Weights of a small GPT-style language model, trained from scratch on English Wikipedia.
Size: 15 layers, width 256, 2 heads of 128, MLP 1024 GELU, vocabulary 1024, 12.4M parameters.
Architecture: LayerNorm before each block, attention and MLP in parallel.
Training: a variant of Muon for these matrices, 314M tokens, 9568 steps.
MLP neurons of a small language model. Each row is named by its layer, matrix (up: input weights) and neuron, and shows model dimensions 64-191. Each number is 128 + 32 x the weight over its row's rms, rounded and kept within 0 to 255.
Before each neuron's rows, "fires after" lists the tokens most often just before its 100 highest values on Wikipedia text that the model never trained on. A number after a token or word is its count.

fires after: "ist" 20, "b" 18, "od" 17, "ar" 10, " d" 10, "a" 6
L3.up559 [ 92 129 157 102 126 135  47 181 146 163 159 172 131 143 108 127 141 107 142 133  80 117 165 157 118 171 115 104 101 109 174 120  96 124 104 145 146 171 136 104  81 142 108 109 196 216 133 132  99 117  88 119 103 169 195  85 121 157 112 159 110 154 161 189 142  83 148 122 147  61 112 114 124 143 132 111 128 158 137 140 126 196 105  87 136  87 162 130 126 145 159 149 119 125 146 166 154 229 134 117  97 106 137 151 104 166  88 138 163 131 130 130 106 164 135 120 132 140 107 110 114 141 122 133 132 124 167 134]

fires after: "c" 17, "ec" 16, " c" 14, "i" 6, "r" 6
L8.up1008 [169 102 135  95 156 131 107 147 165 112  49  47  90 159  97 108 104 135 101  93 181  82 104 100 101 116 116  72 105 162 156 181 100  79 167 124 139  92 126 109 108  91 169  75  90 173 106 104 117 171 115 115 146 130  91 112 136 151 107 150 117 115 120 106 115 175 140  98 124 155 181 171 255  91 125 121 123 110 141  91 134 168 128 134 120  99 151 100 120 111 153 193 149 156 191 126 122 140 141 148 115  88 149 127 153 113 171  77 169 135 147 113 151 179 122  94 111 155 161 110  97 123 146 123  92 123 107  61]

fires after: " al" 14, " L" 11, "j" 10, "o" 6, " H" 6, " l" 5
L5.up826 [137 117  91 162 112 107 157 126 146 176 120 121 143 101 105 113 120 140 115 161 104 102 122 169 138 126 136 137 144 106 135  86  94 108  65  83 148 157 108 113  85 120 129 230  70 108 123 100 126 154 174 147  62 136 142 117 114  87 149 106 132 200 159  97 115 172 104 106 196 136  87 136 122 140 100 132 199  90 167 125  57 152 122 148 147 160 146  99 102 129 138  88 117  90 102 129 168 174  55  89 104 119 160 163  97  84  93 150 132 106 114  88 179 117 157 163 180 135  91 114  81 118 110 136 149 121 142  94]

fires after: "r" 23, "t" 10, "ar" 10, "b" 9, "d" 5, " c" 4
L8.up818 [128 166 110 171 192 119 183 100  74 114 134 121 128 151  39 182  66 133 122  94  86  96 135 129 154 147  70 104 117 107 201  94 122 104 117 118 126 154 143 136 103 120  60 162 144 160 159  97 101 107 124  85  37 108 118  95 164 100 126 162 148 201 132 141  98 134 144  96 124 121 140 148  94 129 181 159 134  98 144 114  93 186 112 123 158 145 182 132 153 101  77 102 133 123 179 137 141 149  76 138  94  68 193 202 147 131  85 147 187 143 159 122 141 151 159 104 141 178  95 151 150 170  77  96 110 106 141 173]

fires after: "." 51, " S" 29, "H" 8
L3.up53 [ 87 144 157 138 148 133 180  97 144 133 156 126 106  91 148 145 149 167  60 135 115 126 100 137 121 148  99 102  40 191 139 174 112 154 151 146 155 151 147 155 152 111 154  76  63 167 147 126 106 126 119 104 110 164 132  57 172 117 148 113 150 138 128 119 171 121  89 130 137 165 161 169 137  90 167 129 148 171 150 185 114 153  63 105 187 122  98 121 108 141 117  89 105 163 162 103 138 148 138 190 151 135 123 127  54  90  89 133 171 131 149 187 125 187 163 134 116 121 154 176 126  54 139 132 104 149 166  89]

fires after: "er" 35, "c" 17, "l" 9, "p" 9, "ion" 4
L8.up215 [157 102  90 192 115  96 116  90 132 103 125  80 170 120 140 142 183 120 138 123 135 163 117  89 148 122 167 169 110 185 165 149  88 110 114 131 160 128 113 102 165 138 150  57 135 101 170 135 116 108 162 147 146  99 155 124 115 110 159  93 109  51 118 101 123 173 142  58  96  91 163 133 126 161 145 173 100  61 103 152 170 160  74 119 115 151 109 129 159 107 133 122 133  78 213  96 127 209 136 133  97 124 125 144 141  69 102 120  96  83 163 160 142 131 126  81  85 173 135  95 143  98  88 139 154 120 123 158]

fires after: " R" 22, " Ch" 15, " ch" 14, " K" 7, " in" 7
L2.up523 [ 84 105  83 161  82 160  98  72 107 164 138  83 117 104  96 102 185  72 138 123 133 122 141  86 116 147 148 119 144 189 102  96 135 102 153 102 105 156 157  95 192 160 183  95 125 134 108 141 112 148 129 151 172 165 123 171 116 156 152  95  85 120  81 129  58 160 170  94 130 178  56 134 120 127 112 119 130 140  90 112 140 135  85 152 108 116 105 155 105 224 138 137 104 132  96 152 154  87  91  84  75 153 140 163 117 124 136 162 133  90  82 129 185  91  81 159 109 145 132  98 103  72  77 148 171 135  98 145]

fires after: " h" 45, "h" 26, " L" 10, " th" 9, " H" 7
L2.up676 [149 155  99 122  83  60 169  95 149 116 113 172  98  91 126 110 169 155 124 173 100 165  69 147 120 124 175 150 155 119 108  89 167  55  58  70 126  98  89 127 141 105 112 168 108 193 146 170  91 170 131 110  92 139  92 171 135  66 112  92 160 147 140 128 117 133 128 211 123 113 104 163 183 167 139 213 152 151  99 163 135 172  79 125 117 120 148 129 129 120 101 103 152 122  61 131 179 101 127 137 148 109  79  84 169 139 110  69 119  79  72 131 172  87 128 149 147 152 120 109  76 147 161 155  93 139 119 118]

fires after: "1" 39, " k" 11, " " 10, "ar" 4, "y" 4, " al" 4
L8.up276 [167 107  99  99  78 122 144 110 109 131  97 118 152 168 110  68 114 121 160  96 136 141 125 153 161 166 152 129 144 129 126 154 119  53 182 139  83 181  89 110 193 141 125 104 136 141 143 188 146 132 106 182 126 190 105 120 172 113 158 158 139 108 100 148  75 140 110 156 117 159 115 139 100 161 104 137 152 158  83 144 142 123 150 153 132 121 117 131 223 122 189 154  64 179 154 121 102  96 118 119 127 138 121  99 152 135 171 179 139 129 143  96 190  47 100 114 107 115 106 103 119 148 135 110 127 180 113 207]

fires after: "i" 17, "er" 17, " S" 8, "id" 7, "u" 6, "9" 5
L8.up980 [103 176 102 161 155 130 176 137 102 174 153 132 141 117 131 121 117 172  94 132  59 104 111 115 121 156 149 128  81 150 121 161  50 161 125 180 116 123 114 132 151 136 205  69 102 147 124  92  89  53 152 138 149 127 161 120 160  83 133 101 118 109 164 184  56  91 170  71 150 137 123 154 148 121  84 121 129 143  76 136 137 137 132 117 138 125  74  58 135  63 139 140  90 164 126  77 122 138 137 109 175  91 161  87 106 106  80  63  95 135  95 195 144 176 170 162 114  97 145 125  99 158 189 155 162 166  95  99]

fires after: " f" 19, "re" 15, " Ch" 11, "p" 11, "ou" 6
L2.up842 [135 124 105 164 149 110  83 136 132  76 144 171  79 169 144 103 142 111 128 173 175 130  92 108 158 165 121 128 115 132 195 152 128  75 121  99 139 163 137  85 172 171 150  67 118 156 130 111  99  82  94 146  98 111  88  89  86 149 139  86 102 111  84  68 142 108 115 139 137 160 108 145  86  70 117 180 156 158 146 132 147 166 152  80  57 125 142 177 105 164 115  93 148  60 104 141 143 168 109 174 122 155 140 135 123 106  80 139  79 123 130  80 162 137  77  72 168 152 139 122 130 180 168  69 107 128 111 129]

fires after: " " 20, "ort" 17, "ur" 10, "3" 7, "Q" 7, "ig" 6
L4.up412 [125 115 207 111 159 134 136 121 122 142 117 175  99  94 114  89 132 124 159 154 148 100 120 134  66 117 125 107 119 143  69  97 147 108 108 189 103 157 103 159 143 161 162 103 128 149  99  63 164 154  59 152  69 109 128 135 115 160 166 101 114  67 110 116 147 109 217 147 126  64 122 118 185 137  62 146  99  92 147 145 108 144 117 107 110  66 104 143 113 123 152 171 146 188 121 106 108 140  92 174 152 167 207 134  91 135 186 130 121 150 173 154  89 148  68  99 178 112  87 114 166 100  79 177 156 147  98 128]

fires after: "ar" 33, " in" 19, " l" 10, " t" 6, "l" 5, " L" 5
L3.up873 [146 206  98 135 139  91 105 145  79 126 164 127  77  79 121 112 132 114 110 177 119 137 118 115 106 117  93  86 128 141 100 106 104 142 165 162 115 152  91  95 189 128 205  35 195 130 157 148  76 153 131 130  96 116 101 116 107 110 162  75 129 113 115 160  86 165 125  64 154 120 139 169  71 150  76 163 103 129 108 151 149 109 111 110 166 125 141 139 156 161 161 186 126 131 149 115 151 178 138 119  83 125 135 123 207 135 136 177 112 130 134 133 100 129 138 143  42 185  82 146  67 126 178 181  87 112  96 121]

fires after: " se" 15, " o" 15, " a" 13, "o" 11, " le" 10, " A" 5
L2.up3 [124 157 130 105  81 155  91 182 143 128 125 129  66 115 101 130  89 150  58 188 104  89 122  99 138 142 145 156 110 161 125 112 135 111 171  73 192 144 172 134 136 129 134 161 100  71 119 150 114  63 138 131 150  75 157 125 141 112 175 186 152 127 134 119 157 123 111 136  76 126  98  73 124 133 163  95  98 169 114 105 114 115 126 128 124 104 154 178 182 131  94 110 178 147 155 114 106 151 115 113 117 105 151 144  97 121 113 122  72 134 154 116 106  88 108 139 157  97 123 130 138 178 166 190 139 161 128 177]

fires after: " be" 36, "est" 10, " K" 9, " G" 8, " g" 7, " R" 6
L3.up753 [145  94 152 121 203 134  74 141  97 131 112  95  88 105  99  98  84 123 139 135  91  92 181 127 119 104 116 165 122 179  99 137 161  74 143 151 115 205 132 128  93 138 152 149 121 143 115 118 116  95  73 183 131 169 121 106  70 140 127  76 123 146 101  99  94  85 133  80 149 158 107 122 143  90  95 118 128 189 232 121 143 120 130 156  43 155  92 165 108 231 184 110 129 122 107 117 110 103 160 128 104 172 116 147 116  97 100 140 110  66 105 144 130  84 100 101 107 168 142 147 123  71 118 143 121 137  96 148]

fires after: "r" 26, "f" 12, "ot" 8, " m" 8, "y" 6, "w" 6
L5.up935 [130 110 129 108 132 135 121 143 149  81  72 111 144 103  88 147 115 140 170  98 107  93  80  86 141 148  70 105 160 186  96 123 146 125 117 121 105 120  85 125 174 118 201 146 115 145 151 116 155  91 115 114 126 141 145 128 129  99 109 118 175  99 153 153 143 129 144  75  98 119 125 109 137 139 138 111 154 127 143 172 105 169 222 191 119 175  96 136 140  98 114 100 108 104 147 111  90 100 159 123 129  91 101 183 159 146 167 128 155 132 102  91 102  60 162 107 168 162 140 133 123 139 179  92 103  91 181 131]

fires after: " " 31, " st" 13, " l" 8, "le" 6, "ran" 6
L5.up866 [104 140 104 147 182 174  77 154  92 130  55 102 130 149  88 110  71 112 173 103 181  81 161 129  95 106 134 166  93 150 148 111  87  99 150 184 102 142 141 137  86 122 125 161 105  57 179  90 153 204 108 135 119 106 163 158 123 178  59 127  99 159 130  88  59 115 118 126 103 132 139 134 138 109 113 117  70 165 117 156 111 102 160  89 110 155 162 136 207  90  91 113 130 142 123 136 148  83 126 141  83 156 131  95  93 142 177 109 134 118 141  82 139  87 149 102  83 168 105 136 105 126 118 144 109 154 156 190]

fires after: " d" 36, "al" 14, "-" 7, "\n" 7, " al" 5, "ar" 4
L2.up930 [111 145  84 117  43 160 133 178  91 153 131 159  71  72 130  92 173  98  79 126 134 139 137 110  98 215 130 163  81 106 170 174 142 113  98 123 133 104 170 175 142 139 164  89 133 162 105 143  95 122 125 108  81 123 126  95 135 139 125  85 114 130 139  96 127 108 198 155 175  68 134  97  99 151 137 131 167 103  94 137 100 139 116 115 131  47 148  88 117 159 144 137  93 157 154 108 182 141 124  55 129 127 176 156 146 164 141 133 112 117 164 159  78  96 101 124 129 106 112 141 190 152 125 107  61 134 121 121]

fires after: "ar" 20, " w" 11, "ab" 9, "ical" 7, "l" 6, "ial" 5
L7.up255 [145 159 105 138 167 143 105 127 135  88 165 142 167 126 106  97  69 140 144 130  87 167 170 141 118 134 162  59 133 124  89  96 122  69 170 176  91 189 160  83 139 119  94 125 120  81 187 140 110 119 119 137 123 126 195  95 118 163 177 125 139 175 149 199  64 163 148 116 125 156 193 117 130  89 108 121 126  68 143 156 148 146 167  65 113 115 183 133 119 129 105 124 114 127 182 148 163  93 121  92   7 106 170 118 124 130 117 133  99 140 133 152 105 167  90 166 135  75  57 165  98 144 125 170 139  81  84 156]

fires after: "ol" 21, "r" 20, "is" 10, "o" 9, "i" 6, "in" 4
L5.up653 [187 155 161 115 122 128  96 186 192 146 124 113 155 137 116 141  57  85 144 150  91 101 155 131 174 103 148  91 147 161 192 152 135 101 106 164 119  99 100 172 117  93  94 114 108 104 129 138  58 114 129 131 115 122 113  93 105  72 114  97 144 120 156 176 113 147 133 138 140  90 105 105 116 107 106  85 156 112 115 120 103 112 148 169 112 134  80 104 111  68 125 125 153 122 130 180 147 136 135 114 194 116 101 161 107 125 128 120 116 132 102  97 178 145 101 156 191 130 121  77 100  75 116 142  88 124 190 136]

fires after: " " 27, " L" 9, "ort" 6, " P" 6, "-" 5
L3.up958 [146 124 164  90 145 153 120 125  15 117 185 116 120 145 112 102 114 121 121 117 111 117 165  80  91 125 139 119  72 199 106  94 158 115  85 189 134 143 164 137 170 106 154 116 150 145 159 136 152 107 127 103  28 110 140  80 129 117 213  87  57 101 176 107 135 135 106 171 114 125 107 145 170 138 109 187 134 149 139  89 186 113 166  70 138  98  73 138 167 140 145 149 138 131 103 108 105 144 189  61 106  84 122 156 122 156 170 115  80 145 178 155 147 102 105 161 137 150 115 152 123 125 104 169 126 128 183 117]

fires after: " m" 26, " s" 19, " n" 12, " t" 11, " T" 11, "em" 11
L2.up773 [156  88 151 153  98 136 136 158 131 135 131 138 149 131  92 126 130 154  95 149  74 131 110 137 114 153 126 144 130 112 132  94 119 153 136 133  94 175  97 155  73 187 122 125 116 157 172  76 132  97 142 149 145 186 117 117  64  81  89 182 121 113 162 196 151  94  81 101 153 115 145 108 147 110 123  91 103 139  99 106 100 153  94 158 141 112 124 158 177 146 153  95 149  84 126 119 158 126 182 194 150 121  67 135 107 159  83  89  82 152 153  78 128 161  97 117  94 139 100 175 111 142 205  81 109 174 137 155]

fires after: "9" 34, " Un" 12, "re" 11, " p" 10, "0" 10, " P" 5
L8.up619 [144 139 145 165 118  99 138  88 129 114 136  84 114 125  63 120  94  88 163 129 109 169 122 130 160 133 182 137  94 158 129 100 141 126  75 155 115 157 124 113 173 123 109 135 127 171 166 126 104  63 136 157  48 138 140  77 162 123 166  97 152 161 102 216 140 118 122 198 211  90 153 175 149  87 118 202 130 110 127 117 124 152  77  61 155 158  83 156 123 133 150 133 135  84 146 157 117  83 125  65 178 141 126 116 132 150 134 141  87 131 178 141 132 138  96 121 153 120 138 160 124 187 170 199  90 120 157 174]

fires after: "p" 17, " is" 15, " be" 12, " U" 6, "re" 6, " F" 5
L4.up707 [121 128 135 192 129 107 155 112  94 101 168 152 154 150 128 147  88 105 100 161 117 113 132 132 108 101 218 137  77 137 176  99  82  96 142 178 147  89  90 100 147 179 158 117 119 113 163 156 165  92  73 196  72 136 173 145 128 153 108  79 151 125 110  84  73 145  99  95 119 128  95 108 109 115 105 183 112 108 162  98  76 165 138 185  92  79 105 110  83 116 135 108 142 150  95 121 116 184 120 101 143 124 132 123 120 126 136 138  69 109 171  75 158 140  73  92  90  63 145 108 111 105 202  76 103 114 146 153]

fires after: "s" 23, "os" 21, "is" 11, "es" 10
L2.up368 [ 93 137 115 103 109 108 129 130 173 156 131 217 158 158 145 156  63  94 192 186 172 138  97 116 117 164 131 121 151 116 158 102 125 124 147 101  86  93  92 124  46  65 128 218 150 164 156 113 121 185 120 127 147 149 136  94 140 119 154 153 140 119  80 154 148 130  87 138 198 127 139 124  83 163 115 129 181 127 106 109  89 134 155 100 143  78 154 167 132 136 108 167  71 122  91 146  89 131 116 131  95 154 143 115  74  89 134 116 154 121  95 135 154 183 173 106  98 214  90 179 128 145  90 157 139 130 132 171]

fires after: "==" 27, " v" 9, " R" 8, " In" 7, "il" 6, " " 6
L8.up951 [144 124 159 103 123 162 132  55 140  94 142  95 219 129 118  99 127  95 120 143  93 209 161 150 170 137 153 103 102 135 141  60 202 145 139 128 159 136 119 108  64 130 153 169 169 131 153 140  78 123 108 120  84 190 132 143 135 125 156 124 171 133 150  93  99 129 137 105 166 162 130 104 137 166 114 123 138 165 163 144 159  87 110  87  82 160 138 139 145 186 153 142  99 129 151 144 125 133 106 148 129  52  99 136 113  88 121 130  81 106  77 183 133 114 120 142 137 138 137  95 101 127 140  83 165 119 153 118]

fires after: "ak" 30, "ad" 24, "k" 11, " g" 10, " k" 6, " K" 4
L2.up967 [144  85 167 130 209 167  76 155  88  84  76  43 121  90 117 106 172 153  95 115  81 110 137 135 147 183 145 135 112 120  71 135 102 100 146 135 108 127 161 134 165 124 124 141 142 136 106 146 174 143 118 136 131 127 160 113 128 125 126 141 112 149 176 115 125  78 157 135 165 187 147  40 178  65  81 118 143 146 155 156  98 102 121  93 166 137 115  91 108 123 155  84 136 104 116 166 160  97 122 188 124  98 116  69 132 130  91 189 140 115  73 171 188  92 103 102 113 124 160 173 134 101 129 139 118 148  95 148]

fires after: "h" 23, " th" 18, " G" 17, " T" 7, " t" 5, " J" 4
L3.up158 [127 172 120 136 137 157  96 119 210  84 135  95 151 138 183 124 127 147 154 136 158 110  92  74 110 131 193 130 114 148 133 114 159 121 115 160 107 114 129  89 124 162 127 123  97 155  93  61 140 129  69 142  54 156 166 164 133 112 137 142  79 179  95 128 120  50  73 171  98 128  80 152 122 110 138 141 157 141 129 120 114  89  99  91 145 154 141 124  78 108 124 176 169 168  72  67 146 150 144 136 107 115 144 175 116 123 131 147 150 117 177 144 184 151 101  49 174 139  73 172 149 145 133 145 133 127 152 144]

fires after: " E" 42, " A" 29, " a" 11, "A" 6
L3.up98 [114 120 207 110  59 153  53 103 164 127 108 121 123 112 202 102  98 119  95 157 134 116 180  61  74 128 148 143 134 130  93 118 146 115  90  71 122 111 120 193 133 136 122  78 123  75 126 118  62 130 140  65 140 123 103 128 131 103 142 148 178 149 162 135 185 121 173  92 176 104 100  70 135  95 129 110 137 155  95 125 159 145  85 122 140 147 126  93 146 137 119 168 186 172 182 141 112 138 110 120  90 149 111 174  89  97 151 127 121 183 144 129 160 134  98 130 157 137 118 138 120 120 133 146 108 145  77 116]

fires after: "9" 19, " " 16, "1" 15, "o" 9, "ap" 5, "ar" 5
L9.up824 [117 144 133 136 112 111 171  94 161 146  46 118 171 169  86 113 130 145 171  97 170 100 115 108 138 110 122 115 118  95 127 123 111  84 138 161 164  92 153 112 232 175 103 118 102 162 117 169 152 125 142 162 155 119 149 113 138  94 176 178 168 137 119 187 113 133 112 168  74 158 114 149 109 124 136 192 133 173 136 137 150 109 144 179 155 124  96 126 173 139 136  86  99 138 194  66  40 174 197  80 111  96 161 134 107 147 169 103  70 155 169 107 183  48 167  87 129 119 120 134 128 138  63 107 131 118 112 122]

fires after: " in" 48, "un" 17, "er" 12, " re" 7, " b" 4
L5.up670 [198 156  79 222 120 146 128 136 195  90 143 114 171 150 182 134 132 163 149 131  94  90  95 168  65 154 163  88 164 112 110 142 129 173 138 111 185 179 116 179 178 113 143  97 157 101 177  75 127 155  36 167  97 169 132 149 166 195 127 132 141 180 112  78 151  63 145 123 160  96 105 163 113  96 118 114 145  98 148 148 154 153 157 115 157 147 147  72 144  73  94 106  82  61 104 101 129 101 116 147  99 104 155 135 137  82 165 165 162 116 108  74 123 166 120  90 101 133 129  86 130 134 161 167 110 142 115 117]

fires after: "ep" 31, " N" 23, " S" 19, " St" 7, "l" 6
L4.up484 [171 150 131 132 219 143 115 116 164 135 146  45 104 127 122 142 134 125 120 155 109 181 147  69 129 136 170  88 114 140 143 126  98 145 112 102 169 134  75  96 167 169 145 146 122 118 129  79  83 139 149 118 117 139 122 209 100 113 139 135  90 138 107 118 154 112 133 135 129 157 156 156 130 129 115 119 134 105 137  81 179 170 138 126 143  92 167  97 183 161 143 125 104  92  89  54 114 177 135 125 160 142  86 125 115 144 151 121  94 101 169 184  53 103 216  94 114 111 156 139  83  97 100 123 107 158 109  90]

fires after: "ec" 32, "a" 11, "o" 7, "in" 6, "r" 5, "re" 5
L7.up258 [144 109 138 150  92 133 116  93 132 111  91 117  83 115  74 134  17 129 133 157  94  96 106 144 167 149 118 133 121 163 142 124 101 141 132 124 108 100 141 144 155 138 149 149 140 113 131 122 113 170 102 131 142 144 127 152 138 106 174 112 165  71 142 175 155 112 164 118  71 144 154 146 153 100 137  94 164 158 129 108 171  99 189  88 147  64  91 102 141 149 107 129 165 139 165 207  89 128 116 124 196 136  94 122  58 125 140 104 159 150 128 166 165 119 108  96  87 107 145 125  70 133 122 151 115 101 104 127]

fires after: " " 48, "m" 20, "–" 9, "le" 5, "e" 4
L7.up898 [107 146 154 144 172  92 120 134  65 102 112 126 158  84 154 109  92 199 139 119 146 117 150 127  79 119 138 154 150 156 145 145 147 127 176 124 186 112 152  86  94 107 118 162   0 127 168 103  98 171 148 147 152  86 208 151 109 125  65 170 114 164 102 154  96 108 130 124  87 136 108  92 147 134  87 136 142 103  80 162  77 161 115 128  91  90 109 159 207  79 105 155 103 153 143 130 127 146 127  86 149 111 138 113 123 153  92  94 112  91 179 124 139 173 134 202  71 109 111 112 115  93  78 150 122  91 132 144]

fires after: " " 32, "s" 10, "," 7, "ic" 4, "ers" 4
L3.up848 [104 170 136  82 131 128 126 153 147 154 183 125 171 145 124  76 139 130 140 117  95 134 119 104 116 165 141 154 127 154 183 103 140 140 139 145 146 165 170 153 109 145 125 138 119 118 100  82 169 114 148  94 121  85 175 130 148  81 139 134 172 113 166 146 203 139  92 163 123 136 111 173 169 195 157 106 119 107 125 186 102 110  96 104  77 170 117 182 138 127 172 142 111 125 126 118  82 186 168 166  93 119 153 171 107 105 149 130 102 184  78 115 122 154  80  64  76 103 107 133 173  64 163 168 146 130 147 141]

fires after: " b" 28, " d" 18, " s" 9, " " 8, " le" 7, "un" 7
L7.up481 [143 127 106 166  99 139 140 174 162 117 116 112  87  47 155  64 114 126 111 104  94 145 194  98  92 126 149 125 159 159 146 149 166 127 119 143 167 157 158 153 133  97 119  80 135  88 170  81 138 110 131 136 104 127  98 109 180 128 106  91 111 128 113 144 123 112 147 194 136 112 127 188 117 136 135  66  83 106 134 127 147 200 146 144 139 116  98  65 154 110 101  76 110  96 108 119 126 126 139 142  66 171 131 115 141  84 106 179 143 191  70 114 153 168 133  64 169 155 141  58 149 140  91 124 123  97 140 182]

fires after: " p" 49, " P" 28, "ak" 6, "z" 5
L2.up167 [158  89 143 144 152 180 143 208 138  86 182 132 167  93 118 115 118  77 138 114 160 141 106  94 109 126 124 143 161 150 112  72 151 143  71 143 112 119 162 183 183 139 150 135  85 128 169 131 120  55  92 176  97 149 179 102  47 149 156 144 175 143 153 123 127 155 101 142 113 151 174 155 158 142 137 147 102 105 174 172 104  98  84  91 120 148  65 105 195 124 110 157  96 106 151 127 114 176 100  74 169 150  75  94 153 163 141  59 118 104 162  90 130 146 108  89 102 160  72 156 153 145 146 138 105  92 122 118]

fires after: "=" 47, "\n" 19, "y" 4, " O" 4
L8.up402 [166 111 139 133  84 118 124  76  99 117 118 120 165 151 129 205 167 157 107 168 161 107 170 165  81 152 103 105 127 123 126 154 127 126 140 102 122 121 189 101  82 121  99  65  92 104 174  83 184 135 160 127 186 122  82 134 140 154 111 188 160 149 161 190  81 137 147 124 119 159 135 127 146 121  84 152 133 115 124 172 120  71 120 172 201 137  95 165 128  73 181 149 150 121 174 111 154  74 172  90 136  96  89 156 112 153  99 150 109 111 105 145 139 111 147 106 120 160 129  71  72 113 170 182 114 102  91 150]

fires after: " s" 30, " J" 19, " wh" 8, "g" 8, " g" 8, " G" 6
L3.up796 [192  87 138 142  59 114 140 141 163 170 123 155 154 130  99 156 126 119  88 187 128 184  77  99 105 143 168 112  95 148 126 158 153 123 152 162 162 115 150 131 108  84 123 170  92  63  88 156 159  80  77  55 124 136 121 124 141  88 148 133 103 180  78 145 143  95 125 112 116 118  85 152  98  54 129 192 156  88  76 171 165 136 104 102 132 160 123 127 106 143 150 202 161 159  78  97 174 127 139 151 148  66 145 137 110 106 124 132 146 121 125  79 146 188  81 152  99 125  94 208 147 147 100 125 132 127 109 119]

fires after: "ar" 27, " o" 14, "l" 11, " l" 7, "n" 7, " le" 6
L8.up998 [131 198  97 114 125 103 184 159 154 139  74  83  57 125 119 139 117 155 197 122 154  71 138 145 147 154 134 145 137 142  76  68 140 164 131 155 172 139 121 171  79 174 135 115 140 145 173 132 102 128 129 173 162 139 182 129 145 128 148 132 130 227  62 147 172 115 176 101  73 184 153 165 138 126 156  83 128 100 148 113 135 135  82 136 106 140 169 123 172 133 143 142 142 118 189 184 139 134 114  66  93 152 140 137 116  78 122  99 119  71 139 114  77 154 132 105 143 123 129 123  75 134  86 117 124  89 165 165]

fires after: " f" 25, "ec" 20, "o" 8, "f" 6, " F" 5, "r" 5
L3.up446 [130 136 155  99 119 115 114 113 194 126  87 105 167 190 112  96 119 110 133 115 160  53 111  95 187 169 142 104 136 177 159 125 150 130  96  94 125  50 121 132 149 105 148  99 127 138 152 111  98 115 152 128 152 105 113 142 179 120 130 136 190 177 157 113 128 186 141  92  98 124  85 151 160 165 145  82 162  96  97  79  82 126 138 145 124 138  94 102 134 181 105 113 168 170 140 126  96 113 150  87 164 123  58 173 100 204 184 117 194  92 102 127 138 121  98 121 140  82 125 149 123 142 127 132 105  71 135 104]

fires after: "n" 21, "t" 16, "ell" 11, " o" 11, "e" 7, " be" 6
L3.up295 [ 94  90  75  86 135 118 159 140 176 180 131 144  35 151 137 116 154 205 168 101 165 143 132 153 119 108 101 100  72 175 102 111 114 180 110  97 135 162 167 134 120 142  91 149 146 113 153  47 121 176 116 146 176 129 146 175  67 135  94 153 165 127  69 155 122 141 149 110 110 152 119 154  57 133 109 144 174 143 151 131 153 128 142 139 115 119 179 174 178 129 146  92  85  96 169 185 193 113  84 131 134 149 108  98  87 116  99 143 161 102 136 110 185 155 152 144 153 184 124 139 115 108 121 140 125 194 114 150]

fires after: " m" 20, " v" 11, "==" 11, "===" 11, "or" 10, " M" 9
L3.up503 [131 115 142 111  98 107 133  52  92 155 166 104 210 113 145  32 155 184 140 104 126 194 212 131 169 165 144 184 130  88 110 105 156 145  79 128 157 115 102 122 118 137  96  83 109  72 108  88  87 112 150 141 110 176 139 123 184  58 124 132 102 131 151 176 170 110 166 131 196 116  97 115  88 160  96 138 128  82 134 128 145  75 116 126 103 112 200 159 146 174 176 160 142 188 127  54 159  97 129 203 128 117 136 164 128 197 154 100 159 106 105 109 135 194 114 140 136 102 117  86 143  65 127 107 165  82 143 100]

fires after: " S" 22, "z" 15, "l" 14, "t" 14, "k" 9, "re" 7
L4.up844 [157 132 161 107 185 159 143 117 142 122 184 160 121 111 155 146 165  66  76 134 132 100  75 157 147 112 162 125  98 171 125 120 135  94 121 133  98 132 137 170 144 127 126 103 141 111  81  70  94 148 114 104 130 140 141 176  81 102 115 119 112 125  81  90 149 126 138  94 127 201  67 179 136 116 132 153 156 181 178 156 161 127 151 127 180 111 166  97 155 136 161  92  91 116 109  96  61 192 167 141  99 119 153 160 133 102 188 122 112 133 105 144 100 150 116  92 137 173  77 164  94  68 144 215 159 163 145  76]

fires after: " N" 27, " n" 16, " s" 13, " St" 13, " g" 8
L2.up106 [126  85 111  41  76  73 187  88 109 135  89 175  93  96  91 135 149 138  93 175  69 209 142 123 100 159 159 137 129 162 129 116 149 114 156 144 139 142 144 144 122 170 185 135 141 125  85 105 144 131  82 107  90 159 140  91 170 143 139 104 126 194 103 126 105 111 167 115 106 177 136 104 126 114 110 182 166 107 152 218 125  91 133  94 178 126  92 143 117  83  97 211 143 125 143  75  95 140  92 171  66  79 131  95  80 112 121 107 103 129 180 113 156  66 120 107 137 104 125 142 162  98 144 125 141 160 120  62]

fires after: " th" 29, "h" 27, "′" 8, "n" 5
L7.up659 [149 165 152 158 106 111 137 149 109 122  92 140 119 187 136 151 155 166 138 151 134  78  85  86 102  78 152 134 135 109 122 159 112  58 117 158  86  88 111 186  56 162 185  96  58 173  93 104 130 152  74  84 121 145 143  84 142 168 167 114  95 131 128 141 144 135 142 120 142 159 106 167  92 153 121 137 135 101  97 138  98 130 118 141 128 149 151 146 107 139 155  39 113 129 116 139 193 101 151 126 130 106 149 166 114 171 121 129  86 130 116 143 148 108  85 147 144 182 119 130 113 119  99  83 165 123 101  94]

fires after: " s" 35, " S" 15, " f" 12, "y" 12, " F" 7
L4.up433 [164 131 127 128 115 130 115  98 126 115 170 185 175  96 176 123 146 124 133 129 102 104 144  92 134 113 167 119  61 176 140 147 198 125 131 185 100 173 135 124 121 100 170 100 108 110 180 116 132 165 103 151 142 163 156  94 165 196 126 123 163 128 139 133 133 158 114 164 125 115 111 176 142  76 148 140 121 133 124 118 198 121  94 146  54 114  77 123 163 169 112  98 124 171 161 130 146 152 143 135  86 110  98 101  91 108  83 143  75 134 143 107 122 117 138 153  94 148 162 183  96 122 137 115  86 114 162 152]